From a checkpoint of a small transformer trained on Wikipedia.
Training: a variant of Muon for these matrices, 303M tokens, 9247 steps.
MLP neurons of a small language model. Each row is named by its layer, matrix (down: output weights) and neuron, and shows model dimensions 16-111. Each number is 500 + 25 x the weight over its row's rms, rounded and kept within 0 to 999. Numbers have three digits each.
Before each neuron's rows, "fires before" lists the tokens most often just after its 100 highest values on Wikipedia text that the model never trained on.

fires before: " ", " Port", " c", " f"
L3.down0:510488476470475489492546502506503518494537489509489493502515507508516483522520445493507494493498501545455483537521500467503507516474510552540505506529512496528484484556542483452481447523485469541505516512498513466477465477500523485501531502480441457479521453496470517493523527473521491497

fires before: "-", "|", "==="
L8.down739:502483487507452537519511482490499491534489525520480514535454470486476510542514485521509500505484517492519547522495500493522500484483494501480549513547526477442467493522486473534503489451506485517470492519472496479507490495455509495504517434475488496488553494518531506496512558434498471481

fires before: ",", ".", ".\n\n", " and", " with"
L5.down254:523500476547478543512502513466532479491494464481514482495466480512511506541556537499504518525553513491452519454481490461476533470504487493480515511473482466486517501494529531548495499464514522504533470464537519498543474523457497500518546505473489491496524447527487498482480551545482458484

fires before: " ", " |", "|", "0", " |\n"
L3.down577:488512499533516467561497550500501504507464459496501467515537520511512479535476535489519503501505489484531472475524487531558479496509478509521490491527536493545510502507481540523509527499578496476513538503512453510488463490461534492502538464479475484529521481482515479508511514454496508457

fires before: " |", "al", "ation"
L4.down256:478488466466525510478536528512480531443511473520497494551473498542480532475470490532539474530491485531494519524516475526466496515482490484458489541467488484487520502485534495504459514515504509497504489517494468499473483500496514501459499523443520515539528467475552533511519522535489466505

fires before: " |", ")", "m", " |\n", " ("
L4.down214:502476516501504514480499530511526523516511485513503485491457488501467489513503491471531494521528512464496516497476532477480478500491494483495570510510529519517504510459448517544488513502523497511473525525487452525485502479509511508482510513537522555524470512489555459515520551483464491489

fires before: " ", "an", "ina"
L5.down453:490544486523532532536515469527458498481542496512476458536541496466548472503525480547507477482473477527533502512504494475438479515508482488518490502516508434470513508490520481506488526533486486503493484540508478487497511516503476506451503516482519443552528505464522492524505546516547461472

fires before: "=", ":", "==", "Career"
L3.down109:496517516476536479540482499462477496546488481514542476518495511487522478501491482495571498498488515443537425487514496479508527481515520487496469529542494486526495533449489532556493483479495526516500508467519496494493502543527510492509487484495494508500502518522473491523556492481458513516

fires before: " ", " election", "ary", "ian", "umb", "ack"
L5.down673:504462465501475473438479455517490475530498522490490498534474513507442522498483496509491512531515515520529512507468533501499480469476500497486512542455528473496466491509477513490474529516530532512511493502497513490495505517542505445494486518477524454481488473532503522461497494525515488469

fires before: "ing", "ation", "ated", "e", "ed", "ate"
L3.down304:516537463482511474473487511515452506528487513512478502480464455509515483523492509513485478458512510499528475498501526488531553462506523470507498516549522532510486492523569466489501487467497537476510468527521551495491502529477532494497528506488519512501510537516475458505491478460463476492

fires before: ")", "%", " in", ".", "ing", "ut"
L8.down231:510519503508466512526505510503472534495465456441512492507510518515491526502493518530480464499455498535516508514496542472541494489530496489495545501484499475517486500519496516455530520481527532507481474458523496504515485534520470482510478488513489484522462508467540489507518528434533552504

fires before: " ", " .", " F"
L6.down242:506474521506475480476464464488518488532527525526487495468478500513501475518501477499512491452498486518521554499474475507499503533506527450501460436506508478521493494512530489470533495478540531548511522525464506523495523466557505447494494501530483470528465497502506496505520506507521451469

fires before: "20", "19"
L10.down550:474497455495501521509517513498479480524515516524495537471519460545545511496510484497501498480501489470544509459529509407513478472497519472499485488525452511471513525481504473475457502511513539521495502502506470470516499537447528503493479543485513477499498549513481447521493516548544467526

fires before: "-", "==", "The", "J"
L3.down330:488475445491498512477475513490555511489510485515525512526526435482466495509519475488476476470493532520491489514496502488565497492507489483524448513510493483499478490490494524531499528494505465532480467455507512505530499532526530528504475512497518516521538515449463469556521515500497526449

fires before: " |", ",", " ", " |\n"
L10.down462:481495507486479514486540491471498522527529476523447474501503484503494545517472510519479491506456527490488523512495513475470574487510539513498456464484466486473494450497487515504538483513484519521479522464480517477482501505522522499470476532515498535542474496537512542505488530492499575467

fires before: " |", " |\n", "-", "\"", "."
L3.down51:500464458467520489493501516517524536506527531506502474496509492538471506508498504513498476482496498469527534496503510539474470469511504554520491488498497479495516509483474539470494486510592553477504468485550465535507525542510477502492488424467527513543474481511529482480510494528521442464

fires before: " |", ":", "."
L5.down141:485475505501510547489497515485448510485504481472489490488511500503521511495484521503522531539524495545489470505522518536488517509515523548478509497482468481466506515471501482540518446506528509502513483502418466522540501554487459483488436517537491531466501509508497489467481545519523461498

fires before: " |", " |\n", ";", "25", "2", "."
L8.down728:556505499530479443473502492514494482494534481486501467465523521539541440486533461474524485501520509501505481530506490520543533491513480501485476494534512505495490513493505515490523460486496519516483444470487449511497561513482474506522462521551456515523471485464477481473471501470503506478

fires before: " "
L4.down236:490485518493475532454488490489512577449521480538503531474497503453513495529492482502525489500496484458486490496490467469478474528449531514534465518520492529453503484545558473486508508489488495509493551528499497493481470519455535485472538522510526460486514479467500511541475471492500462496

fires before: " |", "s", " |\n", ")", "als", "ers"
L9.down490:471510520472481490511522498509491517536472496549519478525491476432516504523482546516469489538504510451506473534506470518489470552480505501499449475538512514536509478501490507501472496517463424492479527529493467448501494520508512450523514539490489498560489482493508534520495465455474534518

fires before: "20", "19", "18"
L10.down291:523468500538458521501508505546487466538468463502509546510517528486494491495476477539462485474507513491503501523489511535527475501501571480488483535518447542475496540478470539513465448457481470498486498496439505481460515528495518533493490565503493492504508474508477526526477517489522463493

fires before: " (", " |", " "
L10.down730:476501487456512495523458520475583522489502468518480473530504472448504498556498543502506508496477539510535502509494512491447521546454470502499495517545480481511530502499497511504468513470465490481499550471473493436520508512497468493494534541472529503530498514499523511523500497498487497484

fires before: " |", " |\n"
L4.down424:488487518508514560480505498517523482466537508490480478490464497480487464459501486502479450509521508474489568497519472484470459523488476463496472447494456486447461522521480542499453512503531488518487536483526504483483517490478529494511496499495539482497543525487478486534490560483482447506

fires before: "|", " |", " —", ".", "|---|---|---|---|---|---|\n", "%"
L8.down478:468497470502481472535513477498436494509518552496482509503495511475465496505446471512543509468480491513505530493530457513511477508511495518473486493498469515526480478487479551514511496489449474510462508528448490468517526498518527498501494476528474500540496501512526486462516496532500471522

fires before: " ", "^", "2", "land"
L6.down645:500524493477511501541510482482462480509469473516498474520502517498495487473485533510532517514514479531524534550541499485457514490484502487469530505506486517563517529481488461527441510489536494490527452496496533513529508517504496535485494539468485461460501488479545485442487515478512476492

fires before: ",", " the", " ", " they", " he"
L10.down203:496528473526511501538466529462493518517501495537517503518478517508521534526540454493491506507499484451489525480479499513528494502503506489525514493514463477460534458542518478517469511487463533560505522486509490493465499485473481507519529508509548473507492498526497476501514493543510483483

fires before: "-", "|", "=", " ", " the"
L4.down473:500519480510511476488523486549480531510473504480482462503539509486513465519519515494519507536476517529529530516520546506457514499543537548406467525484491436492520528523473495535518498479475493490478499522542562491544486534478463462518455457532459497500523493481488492495471473493490503539

fires before: ".", " |", "roy", " ("
L3.down705:490536530456492480488492507532478464503523516454473502456562466479506507494504502486517480475552520539496531559511503427475526511528459499488498524479509494481515487531534494498490495501523482509497504521475522427492498469526498539502481513468494509495468462509501522515468501516508498535

fires before: "|", " ", "anding", "|---|---|---|---|---|\n", "-"
L10.down245:508497520510492479492491532511488533486500471465544525508518489498525459480488483485484461529516488520478471489502491505532487526473482524489526485474516523488513478464496451484480527492501490482512512535447487531493586507517517459490484509509521469502522457526489557495520459459478490541

fires before: " the", " that", " he", " \""
L8.down700:535529504480522489530506551498492496548509550467528493490525523516557534529509542496487497490496505517512509529520467480460512485476480477534509448523476485464462509549532476470496510534480530526533488516482449487481494510495500487482488501522457486494465456524497515482476507506526524469

fires before: "|", " ", "2", " |", "."
L8.down555:491506507494471484515533521485550458535515541484480495465521530485501522525469497484531493550504451515471492512506493518530502506497503526470525519460506513500520494471486511492526483534573458447492523518515533466477502482499512500481454462497504513448498522494530513459511540511536468549

fires before: "===", "==", " |", " to", "|", "="
L5.down355:482510511538536482502514469467524520534487471461496464507498471534499530527527509565515496509461503473473522508520541483496503522475506468460516492519530478529474523509499481476495480474527471516513505528496528509468509484502525501466535519492461506506462468536468470504553480515517507531

fires before: " |", " |\n", "L", "ita", "all"
L3.down567:461497493516495524468522507433489508529557543510479487476472470465503508480518469498517499518519528566488507500458499468529447504546473483505446540496487520480457495551494525511512484530540466499493480500490514535525493513481506505477527476520520489530504503503507492490485468461500561495

fires before: "==", "The", "===", "In", "D"
L8.down111:461471534493522523492522528498527481479514506536508472539454508493496513490499510515554504486504527505450544490507508507499519516487515476470490496523490519506508467522483503504520500508475419413492498527451504511544494494464532516515457494474494481513550488520491469497517511492499537461

fires before: ":", "\n", " life"
L5.down428:493507543507482484484520516503502500492492545504476512534485483471494492492526517556504505521476526473499480489525483495478547470469535492452474548544424478501513507528482515531478512493473524525523532514543473519531499489494557456527459469508529509497525517509501519486471490523444506536

fires before: ",", " |\n", "m", "ram", "\n", "s"
L6.down184:515547534490549507482496519511474479494524489493488508512528493506492511499473504478537476494477506507472463556489501517490520512460528462519508462499507506498498479522526497526526487507473515478496500493487493486481491495501493516479456445496505502530482495533502455458505482524484512478

fires before: " ", " Sm", "|"
L8.down283:529504499563488456490528516548482484520463456498517514512499489543471511488486470487501519495538496510497497498513530511475515447533515517504530461471478541530454510497514476500495484507536506485501540499524489490453502530502485490492478485502482500515516466475504530533479493472481520515

fires before: " |", " |\n", "}", " "
L6.down302:509480529477526513455515467463460496471511472481483467531483474482510487503502473543536495537478520507504505488493481513470504490517487505473474492453510499549465445509526481488527521489498475522475506519512509502478489483482499511483536491555517543557474538459498517520493540543506496479

fires before: "19", "20", "18"
L4.down524:451491500526456512484505471502505473480517496493496521477530481505467496519487507491516494545536495510515470501429508447504512496509521487500495476501505554481473495507515452469489461505479485500499491513463512470536528507509522528539509516480468471487554470486449471517487499481546498503

fires before: "%", " |", " |\n", " ("
L10.down207:442514476542518507481483467538457534518480531496458490490491520513489526498520535504495467492504485508473543525481534481517497508509499477513522473473461494507494522523490504487464465522556493505475487513556566505536475471518476521495538490469509488499489471502500513458452494516525469493

fires before: " |", ".", "7", "1", "0"
L6.down407:429546534504491490494507475496477519497493524496497483473502541472534510533506517489493482484468509505462507517497517486526507502527540502519495477488484476448551529501453485491495495514461474473518529507572515506505485524507539457500510464536570462491501536490463511531500509504489532487

fires before: "==", "===", "The", "In", "F", "D"
L8.down155:467528476471509483480499508483514498471522475547529482527509464489479504537504504495495522501472493507487513493499521531498551511507501490468464485510536414513523529548499466560505497499511473471518493504515473521487499501497492465482534435500464499524520495512527494497489511501494513481

fires before: " |", " (", " |\n", " -", "F"
L3.down693:498517540490498513537495477506496520509536506516532497539505496495511514495500512506490493501503490515487526487534509486469503560515477437462493474511483473496467493508467548493513500521485458543483468487476528457520512482509540463549482480489507477500452547550469530498509517525514461498

fires before: ".", " |", ")", ":", " ", " mat"
L8.down732:513492543505497475464491501539525517534527503502486493532518499471512495470506500474520463490508470430488506520514473485545510476509437475521520490483526479509498527516532489538482529529501515507476528482571414527517502549553499522518458533506481507529504463446528503547500498457466456526

fires before: " |", " |\n\n", "ale", "ore", "s"
L8.down322:499500470462534506511465482509498483478519521441508454535505518476534461515489495502523459476510502502540490519536455545531479519479471534486471473524513486472493500552508496477502507529484528498525492520467496492516494516518519482472524493478536543436482520515483567470521477498495511525

fires before: " "
L6.down438:510497496503484472475509477529516503452495520547508548466502505467489506490490453547504527530482488528485507492513431481517499538514496538492495494531418504481498506484504506500482458516514481501538497528511494485510474498520510512497485475512490537560478476524510479501490531472487462447

fires before: " |", ".", "0", ",", "8"
L4.down609:508497514491475516475467521531516467484491481525468530496536490481515488508518495474508505429529529475516498522536517468486524500495475522510483513465492520471511481570525510518511496502500533484483483536474500484476485493498528520476523503505478483503510484538493481517497497484539479493

fires before: " |", " |\n"
L3.down619:487506468467478489533452511488543496561527506501527457565498487509529484516520495488498482530467520537499479504465465467510506489520488497484501522458494497425501490484488509484477489509500476515478491483481483467520535474519482519470487495496519501475492475509494525540492547522465521522

fires before: " |", ",", "–", ".", ":", "0"
L5.down189:461514499501466525459502492496510477475560512466446513463481483477504504483447476477497465556509533489494500502487517492526502499498523501509492473546475519506477507503479492502475555487473511489498477513513484469488485514513494489494495518525498500490541501522511511497470487545517477501

fires before: " by", " in", " on", " to", " at"
L9.down647:538514480470480480506478507484487522472527505480515529481490499531524510477489500490505496506519539509481485534540502491478466476486497494465482550475500441438545495551483506453512531571505484511527460505473516529511513531499488508474494481489509533514487465522549544508489521494457457447

fires before: " |", "20", " ", ":", "19", "1"
L9.down208:501511525469534512463484492527467538498527527495455514463512487509486472487506491522499509478491552482496472509505464507517499503509493507483512490453429493486480502516507468483503484469507489524512500485495456518538512520498497486509545489504524510512512521519485457533519515498483511526

fires before: " |", ";", ",", ")", "%", " ("
L6.down106:499490515503512543493524479512480469460521481481506491523527469520457492513477477520491544478530522508502528496484529490531500508529514469432480503500507512449481532500469487512506499485469500460484489508515511524499547505506478525488499509499461511493477523490460490538533500453455501485

fires before: " ", " but", " and"
L10.down346:514518487513547461534467482448514466502506494486488510527524479442501480508522488528498514489450527480494502505522534503478535478503512537463508482492500468519502450471504486522495517497467465503526487469479476521477492603478514490566557495488464520519510493491540511480528529538494480507

fires before: " ", "19", "ast"
L9.down242:509490527495429489512512496528452509503494508485495435527513522457512534514481505497498505469469470549522524515508491501503515487506485535461471540532524515500492518445532499545505521490469470474519522511515475486554491537465524496492536478477461514536501497471519523473468539540528475491

fires before: " ", " |", " |\n", " Ret", "0"
L6.down523:526545540502494473501483489530490506498515484487512451497487490491514487488521504514517455562443496471515488473472499534514488511463515481486486508475508532556513505519520533509529493517497481499487503491472545533496470524427563522484536485479474483527480512486543523556516506493499475493

fires before: " |", ":", " |\n", "\n"
L5.down440:500536515488487440491508492489511490511513532530535512489491517519516550500476479531491486484487534492526478507475477520453532491501478533472540525513516475500495490498464463502499533542503499474520505489492503510488525507515517553485488484518547476509518501523499532529508536492502499476

fires before: "|", "-", "===", "The", "D"
L3.down262:480456496462497466528526483533492496509493543491534504484477497526485521551512467518526470497514507499494487492487522536500499453494525466505469477476515464547502515500458501506476514529484522533517527479486469470495489562501512483503513460464471492500448474489511517445536424493517505510

fires before: "19", "20", "2", " he", " that", " the"
L10.down70:499499464501487475539515481520481489493507521503517515515488533500514543519487516502466492504480486471473478481533514472483534476517455461503482520480497515535466470474486522517478469544449565486487540441490461503476472463485492489533515519466545500474537524533498492463497527466495501533

fires before: " |", " |\n"
L4.down247:485515561521499538505512498470499482496478450521526486520469510485480462499499476555493496504486505516499493471489465496469566533501473518520482539509505520468470531487488501530502513509514468476496529500461490503496464502479499502482494533495499482499514512506523516525464561510465497501

fires before: " |", "–", ":"
L9.down542:490487493491530493531496543466525457460474507474484518500504527474537483527534541486534505529460528509492499529497529516513469523514522506493536474519480513502484482507473543497434509522530492534461495502502473487463504538525477509485489466538524486486498499510511460526493507527545499520

fires before: " |", " |\n", "|---|---|---|---|---|\n", " ", "et"
L10.down236:518495496490481493467464515509483488491490544457478439478495507546476502507492487539478536472482512519514521537493502479550451487469506482536501478450467519501476535464504498539551545513549494542500502484510483506510509552483543518483483513491524543477492485471471534514494492502533492489

fires before: " |", "ired", ";", "ire"
L3.down597:534515490513492526481461505531504472510521516520476602539465490487482512480468507477497533524472502467490505547490485488508492439482520517469533529467496512508517497475513502541499530462516523515485491473482458509431503461491498487476517517514499525490522513518533535478471487514504476475

fires before: " "
L6.down227:523526500504481505455522516484507523498487457519482444523520532511495473513492483462533509488479463463490497519509524502520509506486488505497475516454486505431530468481477487504529474476504479507501477544504491503496477520507511478517493481497579524520505485501515475513472474473497478496

fires before: "%", "3", "7", " |", "8", "0"
L8.down307:452441556535466520511453525515543526498570517481504516453485486481499484485504478483490527489543487512503495464523513477502478503465467491528543447505502503480513524470527526504534479482479500510517493517531464482469519479493514486540497501536521472493516511507498428482514536498507452533

fires before: " ", " April", " June", " July", " September", " August"
L10.down578:510494458520504527465529510496492499523454464524542529560502429454491477482524548528502507511453507485516518484498519495487522515471477506477526517496509475460492500506499515545468454483523492527555521506478486488540496512509492525523443533503485502501510499541541523532529500484523485464

fires before: " |", " ", "k", "ne"
L5.down575:503474488517536520485489544501523510502511482557499454513485512525519541499496466500486497505436515497456522488464540525459471473470455475490469514511466445488485496471532489495471516540490461519530503487525499509463482500531485496500508495487442504502516522497529528534518504459445497487

fires before: "20", "19", "18", "der", " S"
L8.down462:478465490485487510502514501501460468497517525490507494448484529522507511479508533472464496508516463515487484492429481525514520531529508509512563505542497517490508468496496495539486484506490496484475538498466498501509490470503509482473501517489431470509514526521567466530497516430532522484

fires before: "|", " |", " "
L8.down635:525503457482522531541537496543453458505530499506473479495498461487480524463487493474473504504509546496489512532478491475511510485492535526512536486482479552517535494482492492461464462529515505492530506534473525491492499505483552511501512515562508506527494496472455457511469484490530455496

fires before: "=", "Career", "S", "=="
L4.down76:489522518499515493535505488472498498520448496486501500496509510499539523510506525501491489481482516440478508469497519507427513468501529544456518506520489490507522498506526500511517464529511538502448498469540523513493496529481443516482497485522490478448485496512471522484516429461501515522

fires before: " |\n", ")", " (", " of", ",", " were"
L4.down551:454496514497547474498516490530491498499493502503495491515466500507502502520538490472523510458530490479507509506475519544493462553480493493478461471493516552462494470464514485457473511513500501486439495492487545534488442475512444522485503524480477507484522506476496526548502472471481484493

fires before: " |", " ", "0"
L8.down574:480487520502482481528506506523493490528491520492510485501510528512493512467492544482504464498495515499483487549469529484516482511515474541498476504459519526506506482477484494490467488475544511463549503511498525486531486454506531510510501479460509504518455473544499530482528493459488502496

fires before: " |", " |\n", "%"
L3.down246:507517471472501512490491500462509529516513503554504498498452495446479519527516509510542513509491512480472482514504503516518532492518523484532545483515488488527477520494538494478483497506470506457437526524490509481533498493531535512505529479441533520511482522518523500456499508471536501523

fires before: "%", " |", ";", "og"
L8.down102:469474483514493496525491556491457458498477508498503498532522470493501513453551465519531528497493516576486533496460464514515537540539521518512485485488463489561468444486486491519492514471471502510487487521510500536489477513465505501483517518504521478531478490485519489532517497523471519536

fires before: "==", "===", "In", "ed", "A"
L8.down585:457473477489505512474487487495477511488481490495520504501500489537477539509545462506503481462487469507521490496478530475482481498496507498487511528477487461478535516451465506536528498478555466529512509468514521530452495503534472515551545473496492489502576514464501446497492541490480503488

fires before: " ", "ution", "le", "on", ",", "ute"
L3.down140:488499499474444536508524517482449530523487489481499512494523488481516467488524479493487530461512502522480500462490526491502494539534451510496494502496512498507483491462505483483501549523521480499473512518488453441527471495541480502538504492480458518507501511533488485506519526495497492500

fires before: " |", ":"
L3.down224:460506527494509499497549503488480466487523532455469476495500483491468517475510481486489548467505475528469540450472477534468502511499471499520511492514485488492461494445495468514482501491520488512526528488477496515551538492554521476472477501530551517494476477455504537535480501475494524519

fires before: " ", " in", " $", ":", ","
L6.down8:494528520531512452531519538499519480513557479515513540458485528509493519513471489530485493479459553488471518502467506515456483526496518476530493460481488480479487468499505499483430546517534534487534532513489543498506515498485505535490533485492496472479463505445543530496487483547510504481

fires before: " ", " −", " Ret"
L4.down595:485487518483502476458504503500479525536466517538514524501548507509547490497457509482485481455558529528530474507501537506480493525527502498461478491523470518507543514477499477522499469503522514493504527505545514488510501491523498516508523521498493418475537503491518500529497477503522525486

fires before: "-", "="
L3.down583:505515514510486502499529504506491542494506503469507457499497514510471517485520500508531514529483533483548566516486529552460506476512499525448462513513512448519516506511490450521475491490504503497472497533552543499506442475491467498479486496487465505467493519493527499510484473499510503528